{"n_layer": 15, "d_model": 160, "n_head": 2, "n_kv_head": 2, "head_dim": 64, "d_mlp": 448, "vocab_size": 761, "activation": "swiglu", "norm": "layernorm", "norm_place": "pre", "norm_eps": 1e-05, "positions": "rope", "rope_base": 10000.0, "rope_fraction": 1.0, "qk_norm": true, "attn_scale": 0.196, "bias": "none", "tie_embeddings": false, "parallel_block": false, "init": "normal", "init_std_qkv": 0.0395, "init_std_o": 0.00807, "init_std_up": 0.0395, "init_std_down": 0.00431, "optimizer": "muon", "lr": 0.00379, "lr_mult_o": 3.0, "lr_mult_down": 2.0, "beta1": 0.93, "lr_head": 0.00979, "grad_clip": 0.5, "warmup_steps": 126, "schedule": "wsd", "decay_fraction": 0.832, "decay_shape": "sqrt", "final_lr_fraction": 0.1, "batch_tokens": 65536, "seq_len": 1024, "doc_mask": false, "z_loss": 1e-05, "train_tokens": 359000000, "steps": 5478, "dataset": "wikipedia_en"}
MLP neurons of a small language model. Each row is named by its layer, matrix (gate and up: input weights; down: output weights) and neuron, and shows model dimensions 96-159. Each number is 128 + 24 x the weight over its row's rms, rounded and kept within 0 to 255. A neuron's up and down rows have the sign that makes its largest values positive.
Before each neuron's rows, "fires in" lists the words (lower case) most often at its 100 highest values on Wikipedia text that the model never trained on.

fires in: "when", "where", "on", "love", "above"
L10.gate387 [167 116 146 125 107 104 103 113 123 160 100 120 150 136 165 176  90  91 139 153 106 143 128 152 143 131 104 115 157  69 137 101 143  96 108 107 134 127 158 138 120 148 119 147 137 124 138 129  83 111 100 107 139 140 177 141 145 150 151 145  92 147 123 140]
L10.up387 [116 162  94 132 145 129  93 128 113 102 145 148 144 106 128 109 168 132  95  89 151 173 114 119  97 146 118 140 120 149 170 144 143  99 124 151 135 176 173 145  97 109 127 125 131 127 125 119  83 100 148 125 124 153 124 175 104 114 173 123  99 151 165 133]
L10.down387 [121  69  95 142 119 139 116  40 156 135 127  91 108 149 112 147 106 142 153 161 144 118 179 151 140 150 171 128 107 100 108  91 147 102 114 122 102 130 144 136 147 142 100 170 130 106  91 136 122 114 121  97  88 146 176 119 139 139 120 156 145  91 123 129]

fires in: "college", "construction", "admiral", "california", "cpi", "prince"
L3.gate333 [ 99 150 126  96 165 121 113 137 110 126 180 121 122 137  80 173  58 144  86 119 149 126 129 125 112 135 132  84 174 120 116 145 138 115 141 136 141 139 153 108 153 148 129  80 137 155 191 102 112 136 118 101 123 127  91 129 160 174 129  87 110 107 169 110]
L3.up333 [120 161 128  90 115 109 134 160 142 141 147 159 160 136  99 118 101 113 180 140 129 147 120 160  72 123 111 141 133 134 125 105 137 148 138 113 124 172 139 116 115 105 162 144 144 137 143 141 104 157 100 108 116 147 157 100 174 111 141 102  95 102 154 131]
L3.down333 [140  94 119 151 123 128 117 115  90 123 118  89 149 124 109  85 143 109 133 125 109 129 151 126 124  99 123 138  98 145  93 170 129 183 138 126 144 125 144 125  90 141 137 115 115 100 118 151 150 133 135 164 146 129 137 117  68  82 149 126  99 190 124 134]

fires in: "through", "between", "throughout", "along", "although", "alongside"
L2.gate349 [138 154  91 116  91 155 105 164 100 112 122 125 159 134 137 144  79 116 122 136  89 156 152 112 151  79 173 104 114 183 137 116 155 142 134 117 123 129 143 107 133 149 151 142 145  93 132 134 146 122 114 126 110 164 135  99 117 118 196 117 141 108 131 114]
L2.up349 [182 157 165 150 138 182  78 138 113 138  96 147  87 137 105  97 107 132 112 128 117 101 146 125 134  79 145 155 124 158 130 124 157 132 101 158 113 137 132 139 110 123 126 135 132 121 143 152  95 146 146 118 165 145 106  88 142 133 104 129 137 169 109 144]
L2.down349 [168 127 113 172 126 104  70 127  98 138 157 112 119 138 128  99 117  86  87 122 131 127 127 121  93  73 145 102 108 168 116 106 122 123 124 136 113 140 159 117 125 134 158 139 156  78 142 145 105 121 118 128 150 105 129 120 101 110 123 127  90 122 152 116]

fires in: "when", "where", "between"
L2.gate272 [119 140 107 111 146 114  94 161 114 117 124 112 120 159  63 123 105 153 107 128 112 120 127 149 139 133 166 103 156 125 143 122 171 136 128 119 141 152 139 107 129 118 109 105 114  93 140 117 103  87 117 156 128 135 123 155  96 150 163 110 147 144 186 110]
L2.up272 [ 75 149 141 135 102  93 143 145 142 127 174 123 154 148  70  89 144 152 149 114 137 174 114 137 125 185 152 110 144 132 121 101 169 114  86  79 136 128 141  87 132 113 110  96 129 129  93 131 152  95  78 132 107 137 174 122 101 131 164  94 134 133 153 126]
L2.down272 [108 154 118 149 104 110 150 132 160 122 161 119 123 120 132 131 151 116 147 142 168 181 135 208 113 157 111 129 138 146 137 110 144 106 148 103 114 136 125 129 107 148 113 139 110 104  75  98 151  97 121 118 130 137 159 139 117 106 147 119 140 120 137 124]

fires in: "service", "served", "summer", "subsequently", "services", "number"
L5.gate192 [144 140 126 104 144 111 131  91 147 117 162 136  99  88 132 117 128 179  93  99  82 129 157 139 126 161 110 149  99 141 132 139 106 159 134  91  98 142 103  69 126 181 149  99 164 133 131 175 137  98 139 114 124 124  98 124  88 119 136 117 145  75 109 106]
L5.up192 [132 136 122 135 126  73 144 136 110 151 132 123 103 136 113 141 113 159 101 107 120 121 122 140 123 158 122 123 167 181  96 144 143 115 125 146 114 156 130 129 142 104 165 166 129 113 123 141  80  78 163 101 181 106 126 181 119  79 108 127 173 103  80 103]
L5.down192 [100 145 164 129  97 156 153 133 128 141 133 106 102 121 153 137 134 144 112  98 123 131  99 128 114 159 139 111  85 146 146 106 136 120 154 102 114 169 105  91 121 117 128 100 106  97 159 172 120 174 146 143 182 125 154 113 131 105  91 126 153 100 126 139]

fires in: "the", "s", "his", "to", "then", "of"
L12.gate172 [205 118 117 141  99 128 154 149 148 132 162 143 116 160 129 106 126 186 185 146 120 105 131 112 115 146 144 127 126 126 111 122 139 118 109 147 107 110 151 146 122 132 139  74 104 131 118 131 116 134 125 114 125 149 114 115 141  99 164 139 166  93 167 129]
L12.up172 [189 174 119 133 115 152 142 120 111 127 154 125 191 160 126  79 166 137 127 116 121 144  78 114 129 118 110 132 132 132 122 115 145 115  73 128 113 121  99 132 101 107 144 110 171 100 140 116 129 131 136 125 135 126 153 150 112 139 112 149 168 170 148 103]
L12.down172 [134 161 122 100 115 101 137 207 157 151 166 138 143  90 102 149 108  92 106 125 109 140 122 146 101 148 112 123  89 106 120 146 118 152 154 156 133 119 135 113 154 134 111 119 109 108 134 143 113 135 111 121 127 125 120 154 156 104 122 143 108 119 133 115]

fires in: "chinese", "japanese", "american", "america", "summer"
L4.gate22 [109 116 145 149 162 128 101 151 125 112 120 151 105 115  84  94 136 144 137  86  94 152 111 137  86 129 140 109 106 122 145 103  94 148 145  87 132 131 118  83 146 131 130 172 127 167 139 123 137  74  75 138 114 200 141 104 127 125 115 152 117 107 100 134]
L4.up22 [111 142 134 127 164 131  95 147 124 150 128 129 121 140 129 126  89 116 129 103  99 159 159 134  83 137 163 122 119 112 135  87 115 129 126 117 110 141 134  95  85  93 121 143 112  99 144 133 110  88 145 137 132 126 143 128 127 112 104 159 101 113 164 162]
L4.down22 [134 136 171  99 135 112 132 122 125  91 143 107 133 120 147 199 120 149 197 148 142 129 113 129 165 101  99 114 145 138 133 123 171 126 111 142 146 130 105 143 142 127 129  87 149  72 112 107 145 160 178 167 147  99 133 132 136 107 101  87 121  89 126 103]

fires in: "and", "later"
L12.gate27 [143 164 116 149 116 157  98 116 101  96 169 151 118  97 210 123 128 118 149 109 123 114 130 145 130 150 123 166 128 110 134 113 125  93 120  87 105 119 118  81 136 162 120 123 166 130 152 124  84 128 144 128 100  76 129 122 133 126 126 113  97  94 139 123]
L12.up27 [138 154 123 104 116 108 166 136  75 102 145 123 105 115 148 136 173 147 168 140 141 105 145 135 110 147 130  63 164 128 123 141 100  99 118 127 123 112 125 122 111  84 131 114 129 119 100 172 159 118 140 112  82 144 108 107 138 147 129 124 155 133 134 125]
L12.down27 [157 164 103  84 147 157 106 185 162 136 132 125 105 144  96 119 129 126  76 132 146 143 143  87 114 170 106 116 143 109 134 149  95 130 110 125 139 173 124 124 107 133 111 101 151 137 129 100 103 125  90 130 140 156 130 144 106 124 124 136 134 133 134  98]

fires in: "of", "most"
L5.gate360 [155 137  97 132 103 118 141 128  92 128 114 128 156 162 148 137 124 198 106  99 143 146 123 148  81 163  52 123  98 142 120 143 157 168  93  69 139 155 105 117 168 131  96  92  91 158 102  99  77 112 147 144 133 111  95 125 110 171 129 148 136  96 148 128]
L5.up360 [115 155 108 185 184 134 117 113 120 169 157 118  89  77 138  81 132 134 155 139  89  71  86 133 121 168 129 118 149 141 132 139 130 105 157 114 133 121 160 153 150 139 123 126 137  96 168 141 116 138  84 112 159 135 108 151  73 132  99 129 125 139 145 125]
L5.down360 [143 137 140  89  71 152 145 143 125 160  82 139 128 159 113 132 102 171 111 154 112 111 170  97 114 152 114 136 144 117 110 118 142 103 152 130 186 132 178 111 131 132 131 129 152  98 113 144  86 138 117 103  95  89 164 145 130 147 141 152 133 111 152 139]

fires in: "november", "april", "division", "km", "february"
L10.gate280 [124  91 157 141 122 143 142 136 125 144 143 134 168 188 103  62 103 142 143 126 109 114 118  95 128 143 120 153 107 167 140 169  94 103 139  96 142 112 146 112 128 113 140  89  94 128 138  83  81 118 120 102  94 127  90 124 122 130 134 128 137 106 130 177]
L10.up280 [104 133 139 139  94 108 155 119 143  97 162 127 114 141 135 126 145 162  91 134 122 126  88 119  83 149 164 118 103 124 117 143 139 152 159 120  94 132 102 128 110 134  86 153  82 152 120 129  89 167 109 162 101 142  89 124  98 138 157 141 142 128 146 111]
L10.down280 [130 115 110 137 142  98 143 178 105 125  75 119  97 130 103 144  99 127 136 145 161 122 128 127 159 130 174 129  97 105 175 150 126 127 194 116 104 161 116 136 123 115 157 159 130 145 122 154 162 113 195 111 132  82 146 121 156 150 107 133 107 194 124 119]

fires in: "first", "death", "died"
L5.gate202 [104 110 136 120 126 141 176 136 121 161 115 139 132 120 123 146  98 148 109 141 117 146 148 129  80 177 117 157 116 128 157 117 143 122 106 116 104 143 124 143  89  85 112 119 158 138 123 122 137 127 135 154 145 103 126 158 169 112 147 139 120 142 145 165]
L5.up202 [105 142 111 141 148 141 147 122 119 152  91 163 120 134 140  98 135 172 202 145  71 102 129 150 125 131 121 114 140 168  68 142 119 142  90 130 118 149 142 138 122  96 165  97 151 153 138 118 145 149 110 146 145 153 127 121 123 161  88 153 132 153  79 130]
L5.down202 [167 119 122 149 126  79 139  94 145 124 147 161 134 140 200 151 136  91  98 123 136 140 117  93 122 130 139 140 135 124 168 114 112 145 145 111 129 126 120 106 129 101 121 125 140 136 161  86 106 146 174 118  94 150 153 141 127 141 175  92 136 132 155  84]

fires in: "and", "highest"
L4.gate52 [142 122 114 136 106 121 152  86  78 142 129  92 131 121 108 156 110 134 176 112 139 154 156 119 108 139  97 134 108  99 133 130 136 140 130 105 108  92 129  89 141 124 123 109 118 169 123 149 137  85 131 140 126 101  90 125 150 138 144 110 125 163 184 142]
L4.up52 [119 123 119 118 135 132 119 129 149  99  99 149 111 157 132 149  82 148 107 119  62 127 139 140  75 134 119 107 141 137 138 121 107 111 136 135 122 117 153 138  93  78 122 166  88 126 153 163 142 135 117  73 108 103 134 130 137 111 113  85  93 103  78 112]
L4.down52 [154 192 115 128 121 156 148 157 120  96 137 138 107 134 156 130 103 102 120  89 164 148 118 121 104 152 115 104 119  86 127 133 139 140 151 128 129 159 144 161 106 106 143 120 108 121 129 161 127 146  77 146 126 140 164 126 101 129  96 136 134 111 123  90]

fires in: "life", "death", "degree", "love"
L5.gate8 [ 85 156 170 112 178 105 121  95 123 106 131 129 144  97 104 115 158 144 106 115 146  97 116 137 135 202 136 148 109  88 124 150 108 119 133 123  85 114 117 120 106 102 135 128 129 179 126  96 168 124  99 136 114 125 154 183 113 126 131 110 133 151 153 135]
L5.up8 [119 134  89 130  77 152 118 119 104 132 132 135 148 102 133 124 141 111 126 113 106  87 115 112 141 130 120 140 126 132 127 160 117 133 161 148 153 125 168 131 128 187 149 131 130 117 116 152 127 154 188 120 132 139  93 222 101  94 122 121  90 133 108 132]
L5.down8 [138  72 144 115 174 103 156 159 134 133 140 126 103 122 139 152 113 134 162 126 158 144 164 153 115 123 139  97  78 119 137 129 112 144  84 109 115  82 104 120 125 112 136 171 134 160 110 129 117 145 155 108 120 156 162  92 142 149 109 117 183 129 205  88]

fires in: "had", "have", "having", "has"
L2.gate82 [142 147 151 145 130 158 160 135 131  80 114 140 116 172 121 133 120 114  81 146 170 107 122 141 117 116 180  97 155 126 158 109 138 155 100 148 134  99 129 110 128 133 125 145 120 128 152  96 186 125  76 118 103 121 141 107 111 170 125 122  77 117 154 131]
L2.up82 [144 161 147 157 171 134 100 139  91 102 145 112 105 143 148 119 139 127 116  90 162 126  62 155 175  96 176 132 148 117 131 148 110 156 129 167  99 116 150 116 151 170 126 137 142 132 150 105 153 114 107 166 122 112 123 146 124 139 154 127 153  84 138  93]
L2.down82 [171 148  92 130 131 143 133 130 106 173 120 129 136 158 142 141 131 130 138 128 182 140 113 142 133 145 130 120 119 109  84 151 120 105 118 130 123 105 159 146 108 143 145 113 147 144 134 107 176  89 107 161 130  88 133 133 152 164 133 132 175 111 108 115]

fires in: "had", "has", "were", "have", "son"
L2.gate438 [137 124 171 168  82 143 160 112 100  81 140 158 154 103 135 152 144  95 119 169 154 146 118 125 147 143  80 126  95 105 138 120 162 137 148 154  95 112 117 155 115  99 121 133 129 125 148 145 143 184  79 161 134 146 101 141 121 167 172 128 132  97 160 150]
L2.up438 [147 158 132 111 148 149  73 106  93 127 129 101 132 146 156 108 152 109 162 137 108 103 109 103 160  93 157 132 107 151 104 130  78 131 134 138 140  97  51 139 131 113 149 111 131 141 119 118 120 153 145 146 134 132  87 122 115 191 127 144 127 128 121 112]
L2.down438 [147 144 125 118 160 165  96  84 105 141  92  86 122 146 156 121 147  81 137 109 129  94 102 153 157 116 164 138 106 145 121 132  69 110 158 119 141 105  90 164 100 111 141 154 133 125 140  86 165 126 142 161 126 141 147 118 124 172 107 157 144 101 156 115]

fires in: "which", "that"
L4.gate166 [189  81 126 121 114 128  93  84 131 122 144  90  81 123 161 115 143 109 121 128 111 105 155 165 170 131 141 152 123 146 101 135 138 139 114 153 118 140 124 143 143 141 119 116 101 135 133  91 115 181  88  76 158 146 141 136  83 146 131 121  69 151 122 155]
L4.up166 [108  98 115 106 133 129 139 151 146 140  92 115 139 109 122 146 189 128 132 135 152 133 125 111 140 151  94 137  81 144 135 128 108 149 117 123 120  97 128  67 138 142 113  86 168  98 127  84 132 139 136 156 117 163 148 147 135 142 104 128  91 143 119 177]
L4.down166 [106 133 181 119 150 147 122 217 119 157  82 133 166 131  84 136 138 164 148 141 137 135 117 132 103 116  99  90 104 114 147 135 120 108 138 110 147 112 170 118 113 123 143 143 163 106  86 167 159 120 114 158 101 114 110  92 132 168 123 179 118 115 131 138]

fires in: "where", "when", "because", "while", "which", "whom"
L8.gate412 [122 156  99 113  96 113 134 141 147 145 130 124 143 152 157 123  82 140  94 104 150 144  86 138 124  86  90 126  89 121 102 107 126 155 132 125 101 103 130 107 152 106 137  98 170 149 125 174 136 146 102 111 126 108 180 112 130  95 144 100 117  97 154 108]
L8.up412 [119 177 103 104  91 124 138 140 102 108 135 110 128 145 150 126 149 158 101 126 166 118 129 138 163 170 112 115  98  89 155  98 128  96 132 119 138 105 140  81 131  96 112 100 125 129 100 129 125 123 103 104  72 173 123  96 113 149 106 116 132 130 132 147]
L8.down412 [116 122  94 126 138 117 104 159 145 124  95  79 130 146 156  75 141 127 134  25 151 137 131 114 134 125 145 153 115 137 148 146 151 155 103 180 163 139 106 124 123 134 139 101 178 132 122 107 136 112 123 105 125 122 125 123 116 148 167 114 134 126 155 131]

fires in: "april", "until", "jefferson", "demand", "demo"
L4.gate158 [151 187 161 117 122 137  91 142 123 133 118  79 103 132 108 106 129 153 103 115 138 107 163 160 161 111  87 125 124 163 113 148  81 113 112 142 122 128 156 126 164 128 165 107 113 113 100 116 112  98 157 154  89 131  84 127 108 166 118 123 148 128 122  98]
L4.up158 [157 173 106 124 123 130 150 171 130 161 133 117 155 138 145 109 121 169 113 112 166 157  99 127 170 137 147 116  97 119 157  73 142 137 116 101 153 108 140 161 140 114 117 118 108 125 126  98 131 131 107 132 124 141 138  95 100 105 113 108 100 120 146 117]
L4.down158 [141 117  92 111 133 103 121 107 109 156 103 104  96 152 154 169 119 146 162 119 105 173  76 121 142 141 130 130 106  91 146 147 114 133 163 108  81 162  94 120 146 154  95 134 153 187 129 147 111  96 138 142 108 124 170 127 148 111 142 128 101 152 112 145]

fires in: "him", "his", "was", "himself"
L3.gate110 [130 196  85 104 166 111  77 132 114 128 119 109 163 165 127 112 142 104 161  77 138 100 182 153 102 112 115 182 119 155 114 137 121 167 140 119 136 118 138 150 128 121 117 151 112 112  99 138 182 141 133 109 132 181 115 148 118 161 134 141 147 114 112 122]
L3.up110 [102 162 128 101 147 120  85 110 132 120  84 133  97 105 145 123 139 150 160 129 140 121 136 186 108 141 117 111 126 114 119 104 143 205 105 158 124  97 151 125 101  98  96 119 115 130 130 115 111 156 125 125  98 121 153 117 178 126 137 149 144 169  93  86]
L3.down110 [114 116 171  40 116 131 114 150 121 152 130  84 141 127  95 158 165 141 153 127 114 120 128 142 123 110 130 137 126 105 124 114 146 124 150 166 126 174 156 141 173 120 124  98 105 127 113 118 137 146  97 179 111 144 121 139 143 144 111  83 118  93 111 139]

fires in: "august", "early", "september", "late", "launched", "launch"
L7.gate161 [124 165 114 117 120 133 116 172  71 146  97 128 108 153 181 139  84  81 109  94 145 106 103 133 146 141 104 146 157 121 123 120 101 107 100 111 137 134 160 108 120 109 127 125  64 136 121 120 138 110 116 111 102 111 117 125 169 173 123 116 148  97 128 111]
L7.up161 [ 82 169 123 114 169 135 128 172 146 172 111 158 136 140 145  96  79 126 118 100 149 130 164  95 122 161 120 142 120 158 122 140  99 129 108 114 123 172 150 120 116 126 146 131 154 130  51 116 156 157 130  81 148 117 105 140 126 135 111  75 124 144 117 123]
L7.down161 [ 94 128  94 145 128 181 175 141 116 131 128 152 116 155 143 118  77 127  96 113 129 112 142 120 162 139 134 118 126 144 112 109 130 114 167 109 106 186  99 116 143 156 128  96 125 147 110 109 148 131  90  81 128 165 102 123 129 123 129 111  97 112 122 128]

fires in: "of"
L2.gate176 [175 126 140 150 142 158 107  68  99 115 114 152 100 134 133 153 113 161 131  94  99 176 179  78 117 150  75 100 141  98 114 129 151 136 113 149  95 100 138 129 139 103 161 116 130 154 172 136  93 106 135  92 138 156 121 114 120 147 129 139 125 128 156 115]
L2.up176 [152 148 141 125 161 170 107 154  76 103 125 137 120 111 113 126 165 120 111 131  71 141 108 113 141 166 131 124 146 105  93 125 108  93 111  81  95 142 106 167 165 159 152  62 127 139 130 137 137 161 102 136 130 122 114 131 203  90 136 151 148 126 147  82]
L2.down176 [138 143 136 111 127 130 126  77  97 131 145 112 130 125 136 142 108 160 134 139  93 152 119 112 108 183 111 100 113 105 135 117 110 103 135 122 139 137 105 116 134 161 125  83 151  91 103 104  73 150 121 122 105 139 132 167 107 110 141  94 130 130 164  68]

fires in: "april", "church", "rocky", "matheos"
L3.gate364 [151 120 115 116 120 154 146 132 140 111 112 156 178 126 128 105 113 110 157 111  70 147 132  92 137 121 145 124 138 106 127 100 123 109 111 158 134 101 136 167 116 116 124 125  85 147 182 140 108  94 133 123 179 115 130 132 162 141 107 127 141 113 151 138]
L3.up364 [116 134 122 165  78 107 104 149 146 153 146 142 108 139 150  92 119 102 168 142 135 113 146 135  81 177 117 126  73 102 151 129 151 134  87 120 109 159 129 119 120 124  70 154 120 167 133 119 105 110 128 141 128 100  84 148 182 139  87 109 126 132  82 121]
L3.down364 [122 133 164 127  99 117 109 157 109 150 151  76 132 169 138 139 125 131 117 128 144 149 133 134 126 120 140 108 123  90 115 146  99 133 138  78 126 168 122 122 151 117 156 111 162 148 125 133 146 156 151 112 102 144  91 147 175 119 132  90 103 149 155 126]

fires in: "state", "university", "area", "world"
L3.gate325 [181 120 124 135 130 105 154 116 139 104 158 105 134 117 142 139 150 102 142 124 118  99 120 119 151 148 128  80 110 123 125 137 145 131 101 124 126 136 121 154 165 141 180  69  71 135 128 124 127 123 109 147 171 120 102 106 118  83 150 153  94 129  94  95]
L3.up325 [ 77 172 164 140 140  99 134 131 135 125 152  96 109 137 122 115 153 135 139 155 160 112 124 120 135 107 120  78  96 125  91 143 102 123 108 130 152  97 135 115 166 127 156 147 134 109 117 150 135 151 164 135 150 126  92 162 130 143 114  69 143 148 146  87]
L3.down325 [101 139 129 106 114 116 142 144  94 123 155 146 154 112 128 139 138 119 134  97 120 151 147 135 104  93 130 102 114 109 106 160 153 110 182 169 142 129 136 104 158 177 157 134 116 149  94 127 124 125 142 104 154 103 101 122 121 138 118  80 149 181 150 147]

fires in: "which", "that", "it"
L10.gate52 [133 136 154 143 122 124 122 145 118 101  97 128 120 117 141 136 158 129 124 156 128 149  85 152 136 132 131 117 151 108 148 161 141 113  97 169 152 162 107  89 100 165 123 115 109 116  84 167 111  91 128 178  79 119 140 144 144 142 134 119 108 111 185 150]
L10.up52 [143 156 140 107 127 154 134 162 139 103 105  78 145 131 128 127 126  96 148 134 115 133 110 130 140 148 155  67 157 146 116 121 101  95 130 144 158  88 100 109 125 128 140 167 143 134 126 124 104 141 157 173  87 131 148 125 136 168 167 133 100 161 133 155]
L10.down52 [147 114 128 144 154 139 122 145 152 174 113 118 130 139  68 171 124 144 165 142 123 162 136 105  96 161 124 115 148 114 142 110 124 109 153 135 101 149 124 119  96 114 169 161 128 107 153 149 129 122 144 108  83  98 110 123 166 115 133 131 128 131 146 181]

fires in: "women", "men", "who", "that", "president"
L10.gate164 [100 121 144 164 138 102 111 124 148 102 108 122 135 141  99 146 137 126 136 102 124 144 153 123 120 146 128 145 133 128 130 111 156 147 146 120 119 156 115 137 124 115 131 139 127 100 134 119 131 195 160  73 158 126 124 144 146  89 188  93  86 137  90 122]
L10.up164 [142 130 135 107 138 105 132  93 109  80  83 104 139 125 141 105 114 147 107 150 141 103  95 188 128 110 136 111 158 137 149 149 150 122 149 131 155 145 126 174 147 121 137 140 149  76 143 137 154 146 106 125 180 122 141 141 145 124 111  91 111 159  94 121]
L10.down164 [130 150 133 138 170 153 183 129 143 133  98 118 112 137 153 129 182 136 137 109  98  90 140 113 109 110  95 132 112  66 123 119 136 104 101 124 153 152 112 112  89  99 117 163 137 163 139 181 136 138 117 122 129 117 146 116 107 139 126 180 117 106 151 134]

fires in: "on", "pakistan", "votes", "pakistani", "aleksandr"
L5.gate256 [162 131 146 112 104 121 129 123  97 145 141 141  95 136  89  84 145  99 162 119 171 118 117 154 121 127 159 124 160 136 120 147 141 125 129  89 170 144 130 166 155 153 136 144 166 126  91 141  96 120 154 143 105 170 104 135 116  98 120 142  92 152 120 132]
L5.up256 [157 160 133 143  81 125 138 120 152 177 175 177 116 115 153 150 111 158 134  98 105 113 144 149 121 169 153 110 143 146 131 118 107 129 167 118 118 101 172 143 143 166 125 185 100 123 122 115 128 164 155 131 134 109 120 141 144 101 162 147 117 134 128 116]
L5.down256 [ 91 136 100 171 106 133 132 122 142 167 181 199 111 104 172 145 103 171 175 122  89 110 151 158 135 155 140 132 140 119 140 108 104 110 160 146 105  83 153 138 100 149 128 161  79 121 152 101 150 143 143 117 148  96 122 113 156 152 116 105 157 120 115 124]

fires in: "august", "september", "joseph", "augusti", "independence"
L5.gate376 [ 85 112  92 139  86 171 152 103 139 164 161 113 101 169 135 136 123 157 132 167 113 133 140 124 172 139 170 166 123 128 143 124 122 143 129 130 114 140 148 144 125 151 185 121 120 105 143 102 116 104 163  92 160 118 106 126 151 151 123 120 136  82 111 142]
L5.up376 [ 78 138 100 112 135 154 138 103  96  85  81 128 121 121 141 110 120 123 135 139 146 144 154 141 149  99 156 153 154 158 115 127 141 110 112 137  95 179  92 173 154 116 127 111 146 139 122 109 123 182  88 111 128  89  60 120 132 167 150 107 133 139  88 142]
L5.down376 [ 85 143  83  68  79 143 140 108 128 138 116 152 141 149 148  95 156 132 126 123 104 142 148  99 169 117 110 130 120 118 168 126 131 145 178 126 138 153 156 120 173 145 145 136  84 112 141  95 128 133 150 130  97 134  84 123 152 131 120  81 131 143 124 143]

fires in: "on", "until", "under", "since", "through", "upon"
L7.gate112 [112 145 123 134 104 107 150 187 113  98 100  99 111 104 174  95 122 126  97 131 135 136 100 172 121 118  89 150 104 106 151 138 108 136 107 132 150 118 139 139 199 149 123 166 141  93 117 108  80 160 128 101 153 159 154 114 138 158 103 103 131 123 165 122]
L7.up112 [139 171 107 120 115 150 108 115 131 137 113 130 188 167 111  91 121 143  80 141 118 115 116 125 137 121 134 117 133 108 131 112 125 179 122 134 120 109 132 136 142 131 183 146  95 120 159 150 129 120 157 106 120  99 144 115 129 139 138 121 138 152 196 125]
L7.down112 [157 169 106 112  73 115 121 124 170 128 127 136 127 111 183 165 111 101 126 120 141 149  88 140 175 109 121 149 119 122 114  91 138 155 143 105 120  76 127 136 152 164 129 175 116 146 105  95  90 134  80  94 114 153 119 148 115 141 132  73 151 114  99 131]

fires in: "in", "of"
L10.gate263 [156 110 135 142 126  99 144 120 157 130 109 109 113  79 127 150  88 162 142 139 146 130 137 140 130 183 130 103 143  88 107 137 136 128 118 135  97 147 135 108 123  84  90 113 162  86 118 126  74  99 130 144 132 149 148  95 133 131 130 145 104  93 110 144]
L10.up263 [145 159 114 114 156 111  68 115 157 194 143  99 149 135 140 110 167 161 107 107 103 147 120 129 130 119  85 105 141 137 159  98  78  90 142 147 148 134 165 106  95 133 111 126 144 148 154 128  65 132 121 122 112 116 130 142 159 178 107 118 146 118 143  92]
L10.down263 [119 133 101 118 141 119 159 152 129 187 120 103 120 120 104 142 140 138  77 139 149 137 148 169 128 129  92 106  97 118 120 126 142 110 146  86 112  90  98 142 145 144 101 147 164 149 114 208 123 159 125 139 120 105 114 131 140 132 154  95 124 136 118  55]

fires in: "three", "through", "than", "author", "authority"
L7.gate315 [129  99  89 171 100 150 122 128 150 115 153 113  93 138  79 118 146 124 136 137 160 163  97 147 125 134 120 165 182 143  81 170 107 139 126 135 183 125 135 117 115 111 128 191 172 143  86 142  72 132 100 140 158 138 138 141 126 127 127 105 105 163  96 114]
L7.up315 [115 149 170 124 135 145 157 142  68 107  84 132 133 140 136 156 107 153 113 125 155  75  84 105  78 145 175 121 139 128 136 116 124 125 123 109 135 115 129 128 161 118 133  86 102 156 110 127 144 103 139 139 143 135 162  84 108  97 165 162 118 145 120 130]
L7.down315 [156 151 159 151 126 121 138 127 148 134 129 130 123 154 118 109  82 158 168 110 115 114 105 111 120 142 160 155  99 160 118 131 142 135 122 169 117 109 107 124 143 157 106 117 100 126 130 118 107 156 124 102 120 149 131  89 177 149 107 165 139 170 120  77]

fires in: "may", "march", "following"
L3.gate203 [128 141 105 141  82 119 116 188 122 119 151 134 128 113 116 106 128  92 136 132 129 122  99 126 139 111 127 145 102 146 108  91 130 132 119 121 137 117 126 135 131 139 127  76 131 173 129 127 121  97  99  88 133 136 149 106 132 101 160 151 161 127 110 108]
L3.up203 [109 115 110 120 123 157 139 150 197 139 138 143 123 130 113 102 170 109 112 117 116 116 155 133 133  85 103 150 134 121 117 137 162 109 135  91 141 137 117 157  83 101 114 120 145 134 153  90 137  84 111  92 135 191  99 132 158 123  56 145 110 128 142  92]
L3.down203 [125 136 133 109 141 148 118 121 181 125 144 163 123  93 131 147 137 125 126 151 111  89 152 139 116  89  90 131 141 123 136 137 107 132 153 106 152 139 125 139 137 112 134 128 150 118 126 124 194 122 116  82 139 155  82 132 131 131 107 131 132 159 180 116]

fires in: "on", "during", "at", "of", "following", "under"
L7.gate190 [156 113 117 143 130 160  53 179 137 162 119 111 110 155 132  90 130 112  98 146 184 115  90 111 146 147 110 109 123 137 134 134 137 135 136 158 130 150 180  74 190 101 103 161  92 115 114 144 109 123 131 147 118 134 121 131 130 168 123  99 115 100 164 132]
L7.up190 [180 124 157 160  75 113 128 134 121 155 123 177 129 103 128 124  75 175 138 110  71 110 124 111 105 121  93 140 140 114 127 127 119 171 147 130 163 136 125 106 170  97 165 127 123 119 121 136 140  98 141 137 102 138 192 134 143 116 113 149 112 124 153 112]
L7.down190 [135 150 117 104 101 145 122 115 123 195 115 132 113 139 164 126  99  87 126 103 151 122  85  86 170 170  95 128 164 143 146  90 125 126 167 114 167 153 144 120 120  83 104 127 138 119 153 123 131 136 139 113 122 137 106 142 131  93 101 115 118 119 139 120]